MLP neurons of a small language model. Each row is named by its layer, matrix (down: output weights) and neuron, and shows model dimensions 128-255. Each number is 128 + 24 x the weight over its row's rms, rounded and kept within 0 to 255. Numbers have three digits each.
A block is one neuron, or neurons of one layer that tend to fire together. After each block is what it responds to, as a language model described it from the Wikipedia text at the highest values.

L3.down219:161150123105072077149134138119136113051148112159081160104182124094137117143095133161085153128103168185117095092137121112139130133141133132113123129113149129103117166129143116123168140153100122160115162104092146122120133115115143137135126112156112140153173128139130136144118146135102120172130101180139155170128132136159123143093178135156144136121124156115137110177079110138140108087111
L3.down347:154153114198120103085094175157141113095124127147149142174139126123135153072171104137129090141122110111150129145152125159104093107105156088078103210161184131125147129143146117136183127103109090090147165114099093102118125165088120134173115106114129158174103081121112152104147131135114122150182104136138124155130134146128133118132142131128161132125150156119090117114129098125137099097136
L3.down393:138132146079137164142142119121116146114143083105141131095164101147131124133118122148128154136158091171115108098093145109109140150168134134129140145131145145113131143132093173186097124151123089108122105105117119142134146118152105161144162177139100140109156106097145165095086136101110118146142123114104130151152131133138120142122102134106124177132110116106138162143103140175128110139111
L3.down684:170123087084111163115087096128080143129099175130109124148119127139121183146163128127140147122125103084137131099143125127145098112114132123115131107133140122116127113131152127098117132125108152172098183120141124114114130153114156155139107135152133099104127113174133091135138128110146089114115138138139133124128112137199124150151139114159133156082096097141163114113092142099123121162136
L3.down1123:171155137121125101131112100103174084110177116082149115133144130144136124164140108129151128094114143134185077119155095144115176105161133131190129136121144104138135115105157138164116132108112134125110139111088124149107082118166115177134146071151130174161114080169075141168087131100169116112102161133137180116154118124150103139136120148149141156095123147114146113110066140139108156112135
L3.down1163:125142177115099140172130147103123182134103145148100138129154147142135100153114162111130102165129123117124133113142125141176133081117152151138146108114138120146158159164125098119168141102099137132129136098173173090063158132129160143128070096141120087153105177117116106094151094145113136129093126130136104183168107125120109135125133133120179140130157169120108134140125119116095135148085
L3.down1434:113118105156140094111134116156122114159103142140135082093120131195150122136090125118114129156129166110149150112154108127104129136144095159111131057141134106147081122160139131126122129115123144132135074112147121129148146123161157137147135180092147096187140141135139113091123137132149124043120108095101165123121142143105141133128132108135123113135124115139121125164127140106163123118127
L3.down1465:118148109139145105117130111133119139087129128141151095102112153166142098132117152151091117138140155160159087166108110123136151126131150156087137088112144121140160115145189151075162133127112133137138121153138126101134125108123135182122115164113135150144124101112143100133130152111108093112091128116153161156132125135142116161097128126154115164148082155140117181149125178127120122150156
Description: Colons that introduce lists, times, translations or links (Arabic:, 5:00, see:), plus word-initial fragments mid-word such as suf|fr|age, inter|rogation, Plat|form.

L10.down36:115104129110139118143147138109153114118114148127116146139171101125178153185119119083145159115127126105132108103100175120124144158110162152095132113112100105145158108102151108074146126142118138195124165112145104086154099149142120131107137106121141139120139105100122121118128112168114091121117098171119124115110142115155136142113112139138103123158151098151105088135129092107133152118065
L10.down137:096093112139147096142117173074120116131142085104141129143088122118179075120105153166131140131097120151148155179157119132159144199172170129141126099151142129094101109163083147089123163132105136068063149125142085117118145104102144162138147119107116105140136098096136122105117114174136148115154132080144165104114133083128149160121099135094127156150129129137114083129153132128127156134118
L10.down272:139122119061130168132149081176120142148115109142134134111109101177163139181153125096126180118109102162117124125140124125139135168122111112117157156074112121128110115128131148127164112134091136106119126122117149164066150139120066116142127113144140096119106081148136145136115166151092138145133150110132131143102110163143145179150143089150137092139139150137135126113101133136142120143105
L10.down291:122136101098114157114093137111147109121101086141128123118150128138133091140126110133118154145141156103101104161154086070150131125164125151133133097138059089148137134160148107086156178125107084154156097132126106114118126171136096140083158127118097162072127123101137116104138149114114129112145131129171137121128108124123119173111146168169093141106153150126157121136138114126158123140136
L10.down358:131091143142160144111116127101143121130137129151131147129078118098166120111139199126118111102143125119143132142077117167129129138153125125101089114122126071102133123142167124115143150137083166113138137132145095131086145131128090117124152153158133076121117102088119147144091130137118123170111104131089116127143111124170128113100143137123103120168145120108111057116153107105114134120108
L10.down484:127102136148120118177118157131111104145132120174111151110078137104130112105105125129185129144126123100140173059159150129119129109182143111109114109122136110120122088109140124107147126101118175124109176138107115090130122119144121122151108163126120146115122097070130157112156101175146108115100181149141089129132080101141084124142138120114130119086134108140161135104138153098098103109105
L10.down687:124118122157095159114188107101116131120132137130112127161167159152096105186115075125122149157156165061132152135133152123189102144150142088138125135124137096175151148118083108148115127108155132133106121146144179098070149188171118124080120117137148109122106135106112094158133100092156139161126087152100128135083139186132141120124159102096136086132104122117130100108146108154115117109131
L10.down840:126124134103109114121079101107113120140176159148073131106124158142113189094167138145101125171128113112138069143125174131128142115088113133091129141131106140117094102079139145131124092113133160111131082139113112129136128123112132159134130145163111107129205112150123116122098141109098113140204104127164116146102135140110110145111118118161125119119171142120112138087118149117104137104158
Description: First word-piece of a longer word split into pieces, usually a Latin prefix such as de-, re-, ex-, as in de|fault, de|ficit, re|published.

L11.down810:146158137115147121100169117120150111118130048090110169123149146112165096084132096152136134135099147127184127148161104189107131120133065119101142125155107103123098144135123107110129114150115134126140110141124125084133133118098155155134094109134144116151110140149101122115108104103093100118142119122109140111117157127163180117105140114140158108167122149144146154116140076138139138150185
Description: Slashes, hyphens and dashes joining two numbers or words, as in 8.8/10, km/h and 10-year, plus cells in tables and infoboxes.

L10.down135:120090102170093155135131142140159125140111114134171161071152122126112107099104135177114130115118154144109109061140132145139113097121108114137125121123134116127177107126160109181148143138131154152149182148100107157125099167148117107135160127144109122140137094124137123124156148152112122160091123141164161140117151153150132115102185124132111161154084130110083122107108147146099118121116
L10.down410:088181119139188137119118130121145148139118141149138118117122108129152122067144139123152141087131180128091154113087101108114169142121108139092152130128132096142143168135106175135118173138098164107121124145123102156146113102104108109129167115129146110165136103115140167145152108136110095152124137058147161111142136151158148104133111108082138132142117197112118130120139154131137141121156
L10.down460:144096129124143148157116115152125104144132125113139144122113108128161128110111089129112105178129106122149145086139084159139162122114115149121128110142163142120142125141108072095108154116118175189166148110098096108087152128134132116139129095122121147127169165141166137146157127150146104093143139143136116115109147158127156118105126131175168122177180136124104138121135133130124117087080
L10.down581:136131137114132129126155132157150124114113132110120128131146101092116153096106112128162153137108189144163178096115134140127159113095072151118111117136137150121123114104133116085145106123137093116139171133114180105150138105140148140163131154103136158128146084122135115126160128174118129146116149156078153110090146133138111101146124134106143160123132138129091107090128105095136138116133
L10.down740:111115115121113135138092111102181064123121125102157137112098109067094127121105121090142118108145127149124124174107147166115159109115078131127111146147126127117087094125115111078110103099136120144133126132143151120139177111151132150161164118152096124108113078158098110138133124120110127156094130100146100143129158121133132083103129133165158167135136136139114138105147122161173106128105
L10.down766:127143132133137151151115182130160136135148124141117162159181102130139149171107127106152114094107121131131161079091126164162147105128131143106106117120110142119145103105156105090085122105163130144132130132128134150165148147177107120105118162134142119072145150108142110150167075150127130116158115168083152116120105131130119120100134142109127092150102125117156157140122137113159116099142
L10.down856:107152109165153165129114104148140127181123088117152153119138121124124136100147151081120048124144075091135172102104102121134153145137102168155153098176129097137133122178111118102128109145125091146115145148123099121063151135092146110109125132127145093138111153155102108167136095107171093186085119158144170115128093161118141111109134120171122131119162192124098137126175114085148100132153
L10.down912:104148125123125134095124118174126104085113136142104156122116123175149131159107130130125168110137145161135150120123137090100125152141132114111171162119188114114159137105093134167158106128146139110117106162097068107125124123178111118142162114150124070171117090073106097129176133130123166093107135149101110089098136143129115127143134120161128097105135142177149126147162155169115116110170
Description: The first sub-word piece of a multi-piece word, usually at its start, such as or in orbit/orca, as in asthma, per in permeate.

L11.down173:101148149078140154171123123157108158148095180115098117092140113090101078129149130128139115102143154099095125096091125134126147125100155090111116135120121105113125130163088115118124119148137158180108113092128141149145113134097085111120117105141105107139129099143132124133135117161130096150129152122117115164104093133125132138124102135139128131191126166135097161134116130135126128071118
Description: Mostly "in" as a word-start piece (input, insolation, insurance, in-game) or the plain preposition "in", plus short word-start fragments (etching, terrain).

L3.down163:138129099133131116104123099148144093184116128104138133145148149105142128146116142142154108136115135093134097100140112140143124127146106146126128115144105143105163163110094100086162127152167140196148127145171153187123125106096129158123157102110139109117107129129103118082126120109151070099145114128094130126128142121160161118122124134162127176116151150152144115068123127125130145106121
L3.down178:141112079110098135130132104154130123115115115115109140169144108120208106128116142127177170116112098109144181145132154145100140165110128131104125105143156119142140131091125167103120134135143141108155125107129165160149123134118186169139125159118082074166114149126100134120114079149128119117158126120168127109139133124108071113098127145113102111115139091116122104191151105138176142126162
L3.down366:186100154110122192124127111177137120111116147124133129116122094115123125131167108106105098135160048131129138138184124113128097089126102093120104114129099138143161127152150155156143136151130135170142099129108123132129107179100079120110116083143173144145120142154118148076103110163121138114201146159138105118138160125141122155142136115156171127166102140129147152080123114156133124105141
L3.down454:149130130108109152134134111098049133144111155179056069066128143134119121095113130131113130153134089134118102145123118089105109154119166123065125156135068122104099122132093166115160127131129134123123117096109078118165110155083113143159110105125126130127111170126150111114137147104113159121136132069141124115119134124092124141099105112114147125178151127115124096155105117088149121107100
L3.down564:126134129167112092115121136112094158115100114119115096114152116138154119134120154099128098126166107118165103113133124154115138130151140117106119113124114091127139093141147131087139145145149102136126169126119130128113067131105105203107091138127145063160138120142114100162133125126110158142155103205162116134115109120128115126102139122125140128146180099134103127103119110080111089125095
L3.down780:120102120148102117162125154151113143134146129094105128163122182176132157171135139125115140131102121127112093158148132177122140102091140093113111155142141135080125146112082090127159140120111154113094131153170154131147121117123150145092123122102138143113104151113139142159145127090132079131109122128156156114125091118124127096088134127120158119149126117146172142104109139140127116078183
L3.down1013:167149071144103114145119137151116126136133135163146099132150167140128127119121153120183170150157126104169128154147134136105135113118179138105120123154111104090155143160119136068114119153126133170095139088152106142141133138107197135093137127135147106141098148125120134153137129120138068095144081114153109134127155100090127139114118132145157127126140094120138143096124099120098118085127
L3.down1205:116117124139123104087117107130144085106129116110190127132107128084161104098172113156116154119130121123127161137139132144142131122130112111132129105126163127147132125145131165074128127151133136135135149104176079147140122115122166116122102127118116114167090115110121176065116122142166162131127084151146111095130138129117129108086127124135127148167134100127127150186163099107145129126178
Description: Opening word or word-piece of a multi-word proper name or title, mostly in table cells and lists, e.g. The (Wu-Tang), Sh(ire), Bl(omfield), Sinn Fé(in).

L3.down4:112118111126120159099106101143117152115144135138119170112147130130190153127094142109152173148123141138124138143156145120159105136124139152085163188132082096158127105124101156183146129103105123112134112142148116130131130064175153155086153139114171135183150158131138127130125145130107171112112142105124147133142142097140099124105126117174149115119077118114159107115124107140134059131113
L3.down11:131142134105093181128107124093121167119106128148061125133141177148145127170100128126121156164143188150119094158131169120119130091160113095091135118131129102147121133157147145113131128109108106156165110118114101115127123135104153147114147093137126108079127119196134151129095094133116191091160134104124161111151107136085097154110163099163142136130126100142170093150145133128118146128132
L3.down637:111127125137130077158165147108118154128120136106077119138116124135155159164119182142153125138138171145092103140086174086142135186141131141136116115133133128107129157117186120104141123079163128142102130076167145106118122161115147145155109132127126156118169152155139141138121136143133118169166119127157150084166107144154103159136139106149128149105141137099131102110097136116110117105141
L3.down788:073111112116165146081117139136165082128107104132144112126101147159130139137132108153139142097147152134124183134142117118168101117132097175133141124146089137132075146126117152136147140116092126126134088115123121107133081191140108136169109166126075133140119149163130106101129167093120157092100136106175129146191124144188139132128094093132130113128172098128092123136126105119133152111120
L3.down1199:144079129143091143106084105129116149077130113102115134109145131131133147166100141100133112103115088167106167188113148119134122102156133136173141116136131156107124110152105155109127139105130120170135171091115166159137155166084132174192100123104094140079146188121153131174125116140089160116118127170137114102109084124106096125127116135150108168112128094110097138111164101072136139094119
L3.down1344:137141140145095118117148129104145146138135139122143108149136166122158121138135141120133162185110101083124137151092158144144166146134134148128137102116144146142110137116126138102079131117113135153117128103150114086143080124129134119104112124140148152117122108104120124120119079159114144120127104113151139093150109094078164129128113136147142142129137116114115149112141112062133086128104
L3.down1347:124104115130093112136129123137162106097119090161136146149138150138119106137119099117157045087132122172160131119162135129159120123163110117162125108124142131114129110134155132118148128162109098116154180094140108109131127147105110151119112123128177146145107144116120167154098127118129159125105110138129143103144148111122146131146112135089091075148152143096131092127105101139085112155168
L3.down1503:103113094122082162110087176143142108154079120084117122159121114121165132154099137145122103130150128124142185081131138073147130100175099152134117114137143098134104100110181112127132122130138152136130185154106090137137141086133076077180137150138123180092139141195162076106143141135125152154099138143103120103136113141139115163102055111126108137116182148151107155158122102071124161083145
Description: Ordinal words marking round, place or rank in sports and election text, e.g. third qualifying, sixth place, 26th; also table separators and list dashes.

L3.down448:163101149104091133116140121116155135114138099128158160126089072142130134120119158139127108148133167107155096157157093160133140100152152114137141124140099111094145104122143081132097120132149093111143167106199150119140143135113105157142120154100096211138134132106131128109111117132164115160103115118157163109143115122102118097105146123131088114153140117151135106123163113109134136164133
L3.down515:185123125093125136139146142115130087143078092138155153142126109085125142092159114150140114119138143122111138147127150148154112122145160136119125106131092113143136104106152081121170120152114121141157177132138082077131114126113132124131195158069112111174141117124133113139120091090089121080109118112140141126162173128175130117140122131121120112164131158088117100163125140126139114145075
L3.down672:158145149092116090125113107067169105122163160151118135117124111132118131135134145166133165159135110161130136107163101122123134089137162093116136136109136097131105111158114102126125130138123144098102167131101161119118066141119119133119101146110109125158131151116136105177128154161099157116136076134151144144087099141118122145107106134177048103087119122152115148148176139111079107103124
L3.down754:091153157143117141124134129153124122088174157103115133111070157164089170129113159106145101145094070083124088154133122137099093138159142172119130104117145139091163109182131131129135135136139121140141126111120099126111116107094095078166134139140182138128118114157120130111126165176136110111108147122138124133156162122133166154107142142128143133149121149120100195162097132149117100162103
L3.down1229:150154188129100087152097137147145162118137155122151132125134163128169135110139139155136078169149108152119117116106120130136138125137132114153113129110108106109142115155124132120145139099151111130115087160160129131129121140153077157120089116086156095114112170122120115160067125146089186132090147119114118108221119133132128129141131143118102137127082101139126121129160168117106144100103
L3.down1357:177147098117120136109164158102123078160113139081094140135118059153085103102100123143135155151146142166162098160116095151126141145138193137123116102118142119140103119159112095095112124124131114142115148151166125133138129153117130151124115113108138070163137129124124079133119116160129120129126161101172155122160086139111082110152113135097105095080114136140131132105103110150110142097114
L3.down1431:129103131118177112121143140096142142088171114118137101121118106097106167143123128151163136100094107116158117107102128130144074125116138139134121078134115104095142109136102168108088131148130117127136137101107167134141089169109127151135118121144096133119154090126093106125098122127178124089162134128130147127124104130125100121134149121123124116109112109142107093097176134067165168122117
L3.down1514:128129110120145150178129166093132071168137087112116095083127075121158128118129118128145140140110137142118099073140169141136103133164153138140133128127162112111120138114107108130137125173143147121156136127164152165135154147129143153134120118136136090125143150122174126116159146109144200137144100149128135097127133117168083099130115118138114137083131154116134129151124120117120097155144
Description: Short word-piece fragments inside oddly split words, above all "se" (seamen, unseated, Primrose, Seamus), plus name pieces like Che, Györ.

L3.down283:104096129139165093130157129078062129148144155124134131111094117167125138109139145139137152148127084141120107124108134121137123106128143118158122131113165161110180119103133135123184118154129128128123178099121146168147080098179126140107110114160141128120156070138130139109123141109141132144132126106143065169183096145101124116133156144102124092148113163134137174094162096121125129128120
L3.down288:157133124119131140094136107096093143073095146154121121113114175151116160143096119129087139165102093143083137123110129152110128110138087106160109131147145132128154105146145149117185141118122183140119142144132139146136085093119153091143119152123147170120130146139128134091134139108108134154120149120123123163126141125119116123122128125146128147110158130095130133116120122123136146078148
L3.down438:166144168153115100123124125132124127147102123132121128115099162138143159144128109123121093071124107125103152144125163162134135134128139137115138165128150138144086122120109104095119120140093105187095143129131111165132102096162137095113159103102153126140137149078107158088126105135145108134085131103153111140137147122089147141147139125121145138139093126161108101138116111099149173108183
L3.down470:107127110123118121165124107149155148161110089162103115096126170144190137100153116109150135165118154157121113069146092155099139151126108144127121138133126102118123144108143146116102129165151120135138127182153140135111088165121136128133116122142167132144153096166126127116132143135111138116073091133114121154105109127170142114131111116148139162091124128128138106085098168161134134136122
L3.down611:158128129127106140160094086100124146104067126115098117133105168128150168134143114139148176099151122110144148107139171161145143141143094168106139117125147175097124143086103091127123118185103135120124158139125099155111123114157178118125118143141124145090125167123145160095100117133141104135117146141172155155132135137164100160106128111090112133098148117165114096113160121097108166129128
L3.down689:132104114085089130150095126136151125115122133113082124159147105134109132135118124113114166191127124127162117142145097118117097157146109080130149076107103121114158144111111096137138141149144141154137097140141128100127136138138116172064100157145130131099093138082149084079092140116156122129170085150092110116133157114155077124099169142124122114079102152128165124093099144079102163124133
L3.down706:124137101141127137124097111127141125070093146170166124103142151137145069135165180154143122126110128146157103153123097118148153155128153160104129127135153082149127158104100145088116123154129121108099108109128108128120117123150130154104116112135099128114096101139171086149151130091153131113113179066113185148140095123120132115106140117124082152120136110168114122118138134137151146153128
L3.down781:145140127126111141090140109098135209121113122131164121101092167108125114149130132130148129140097123091141136146145184155128102133139159110131165128125133109149138122109124104090120119186100096135140132145153130123130106094148159156128112174118138171079119150176166137128118108137127122145146114093123076167130134141134123125146121128096130117085108134127138140142108104106088117130127
Description: Degree, minute and second symbols and their numbers in coordinates (46°35′48″N, 120°32′); more weakly, numbers in results tables and stats such as 45.14, 15:40.45, age 34.

L11.down322:133156153132142128093151126154139114136077123121150152088134144104154121151135108151092139144144142131185124134161126110145124164114096146144105127126136153142113126154086110105106119122103127123127140150106112143114141108116112120167127151107123075153135107083190134126139147129110144114117189155186126056151147112113126111142109161141094151149171123146114180122131114132134097143113
Description: Short opening pieces that could stand alone or begin a longer word, like as (asleep, or standalone as), A (Alistair, Aisha), de (deficit, Fin-de-Siècle), pro.

L11.down208:119117151154114102136136097115081133137147166136107114111154137090111090115210161096110153167132129123139119117155134152150148099128126106110140111136147137138216096129099153094133111156111158161133154142168151139140119123126115111134094096150100162112108104115078116102109093139152105115156109102131136124134115096148136141085104134155129151161125117120142121157156105106140146117121
Description: Word tokens inside titles of books, songs, albums and films, often in tables or quotes, such as Man in A Family Man, of in Images of London.

L11.down1524:125149109172100149114151168120157119121153109126151092116129144119167125172142151118082144121148166108111086119121120113137145153107129123123159166112142130117146104136098112129116135113124121166114131095106105122116150109137125161111141119085177115123127140124143116145140098174136104125121128118137122107137136180170102168107148092125117130151096137139115122144123123140127147119107
Description: Cell separators, digits and parentheses inside statistics tables and results lists, such as | between vote counts, 29.2, or (pen.).

L10.down236:120128163125161110147162142103121137098147128149143096147084121122127134131120135119128147135130124106126074144138123139156101106163107122083134149091102137128116167143121122153138145078110118138127113130093168136130093151140088117127141120141140131092110163134148080137081126126155134137158138147135088138168148109150123168134110122137179113116125095109167171110100125149134122121100
L10.down491:116128179090103123116159166145137094134105128148091130095144150147103113087156130162130205089139166160121148148114094116124132146109102069177155140144095121122093132129105073121079133134109071108140144141118129151085113159136137129122133103134139143091156138115181160134088082144114125104128115133129119135099099135156136165101114131158145166152076123107112145135134156099134121122141
L10.down531:125133125134137150129129166109119179121124120096191096132119108110113116136123125111102143161133111179148113122093097107139159114111094106132197129129149102113182108154132165150144102122088081127154138073166135101095136131118105146143122172121140138096114128126137101194139123169147096152122158146142132145138124132129144170104172090150108145140093109145125107052136104063126128112132
L10.down540:069138116101102127109082155149159130150151146115130123126151175089134159169119129097115108098119141138134082134113141139122096160142115147133149175101088109147101147155162106180157140116144118128156129116127179161123075119133144124181156141128145123109102130122089166156136110159144154139112103166101140129091131125095123149134180083128140148150145155115131124134105131171154115106152
L10.down590:151101148106112146130112136141101136148082122114102105165117137161174128133111122192130132149159131097150130167120149134112131095174142117154142138118104108105153106145107065078105097158103103181150132134134134111132185110123131147102120166135128097072111141154151117142076139176165110140144159134093128115137123148112115111140168128156128127112138114133108146124116128141137074072135
L10.down944:139131125139122101089169169117092112130099128141104104163076117115110122116157093145154125091132154142093071133147148100143155141124138081122101109134132077091103095148117123123178139134138118126100194117094128131160122143111123126088110154146117092120100110091109168117090081164112160095135136158112141176143112097082139164143139140173146147140147115141105133137163171137080110094066
L10.down1031:123098131125087142143086143176144124135159122143085151146138150157085096145110144094131130161097130149152079132112183111142122116090121133108085090192097118090095154136102148112113150132103143158121123151155171130104105133105099134125133121138129121134116133175138097125083119164145108110155101132127147127088140115090153122123110141168127144099134122172140114086104123137122144154127
L10.down1285:129121125120123140132107126147165108088078109122144109129125114115137137134121143141179143099093132088107115174138078151140135111095151171120127137130137131126120152152143099100136128124138151104115111105135187125063130109160109136113142082142056109175127110117099118129116133135097094115091147136136116096150072077142145140125118095103165156150129133105118164128124101152112133137123
Description: The first digit or piece of a number or table cell value, often in wiki tables or statistics, e.g. 8 in 8.3%, 16 in 16.28, 4 in 4:03.33.

L10.down38:149098141131103131108162176106121126143103136140117120113088139078090104158093129137108169127142123136127122146132097118140150120148169153101139055139144136090103102160144079169129155133127148115094122148120120146131141134138109117117094185166117119113127154102093133141084121153134107113095139142121133117135142114155122124134129121145109140175103077111089177162147108070082137111134
L10.down67:135132145128088114193089120128132147156140189110104103132131145099103159100148148121136156141169082120116129144168140145153115105145090120108111169121152149150109132178118132093107129138131150126112108127170128116153152114151113112143120120147137122118139128160103121088144124071147139128096120097130154128121150158130111123112102115141139147103077098137126103133144115122117131099121
L10.down646:139136158126119123131129150156161130156137126122136128128136080120087189116143114114070097134116154153134086109107173161127134071161143147106106138126118157128110100137134129155110109113083116117159131119166128134126117125117123110131119086125174111129128130087141128109113137144157164166085083130116169148173132118136184146170132174130158119146089153132140135097118106132112134133128
L10.down963:160166175175145107107121117137147115149113135136142133105149115113106097106167130107151130129110131127118112134085108139098123186134085119119140122141138127123105106113159141121159121162131188163156098132129130117086107111115131150088103161141165116111101105115128088150111177105157117094121092107151122137142135092127135095127133134168124110135108133133083135118152149072164135113163
L10.down990:108143101084138118139093090132146156133138110109133111159161146126116149134125127141153090191154129153135125122096113131135122155163156113097122160157092143108092112139137120177125127110119113085116129118149089125071099124114133125164124098110128106140154118168169145169170149145099114089069163150113131143150160131167158135136162159100131106096131134158101164111074100152105148134104
L10.down1049:101149172156144168120107153138148155154121139136119138126121131154125176088128127103130096151093065163165076123115115101062163127131116143144103120125113151094166155145160180115154157118136120172134107124131155111152130158176142095122109185119128150153137136101101160105142134106125101151117153078140123150131109131106118141110096139104127121153107106133082103128137092150140135097154
L10.down1438:101151116094108112125134131119195159073153063151079133162169151145106099134155105110152131096118160099123135150111161088130126163129121105124128149153158131138104133143133123108089107124147141106093145155159122139138145109143155170126080114180131108155136112174134113152139129152162132096109125152110099109103123128120174143166098129142113113076163131158121139125140130123082114119125
L10.down1523:133118112136127096175096134111151151128107095106137151130164128085140135096127138139156145076099148118087122135148130118132139140142139145120146096188161101150149115146110111106114155148127129085159131104140174120125161134130178126157176136162116129154148129159125093093124122135164057157125158108146143072165124163173136089085070142144079149152086105157154105149134123129129064123154
Description: Word-internal continuation pieces inside names, quoted titles and foreign or rare words, such as Enem-y, F-á-bio, F-ener-bahçe, and Pre-Commissioning.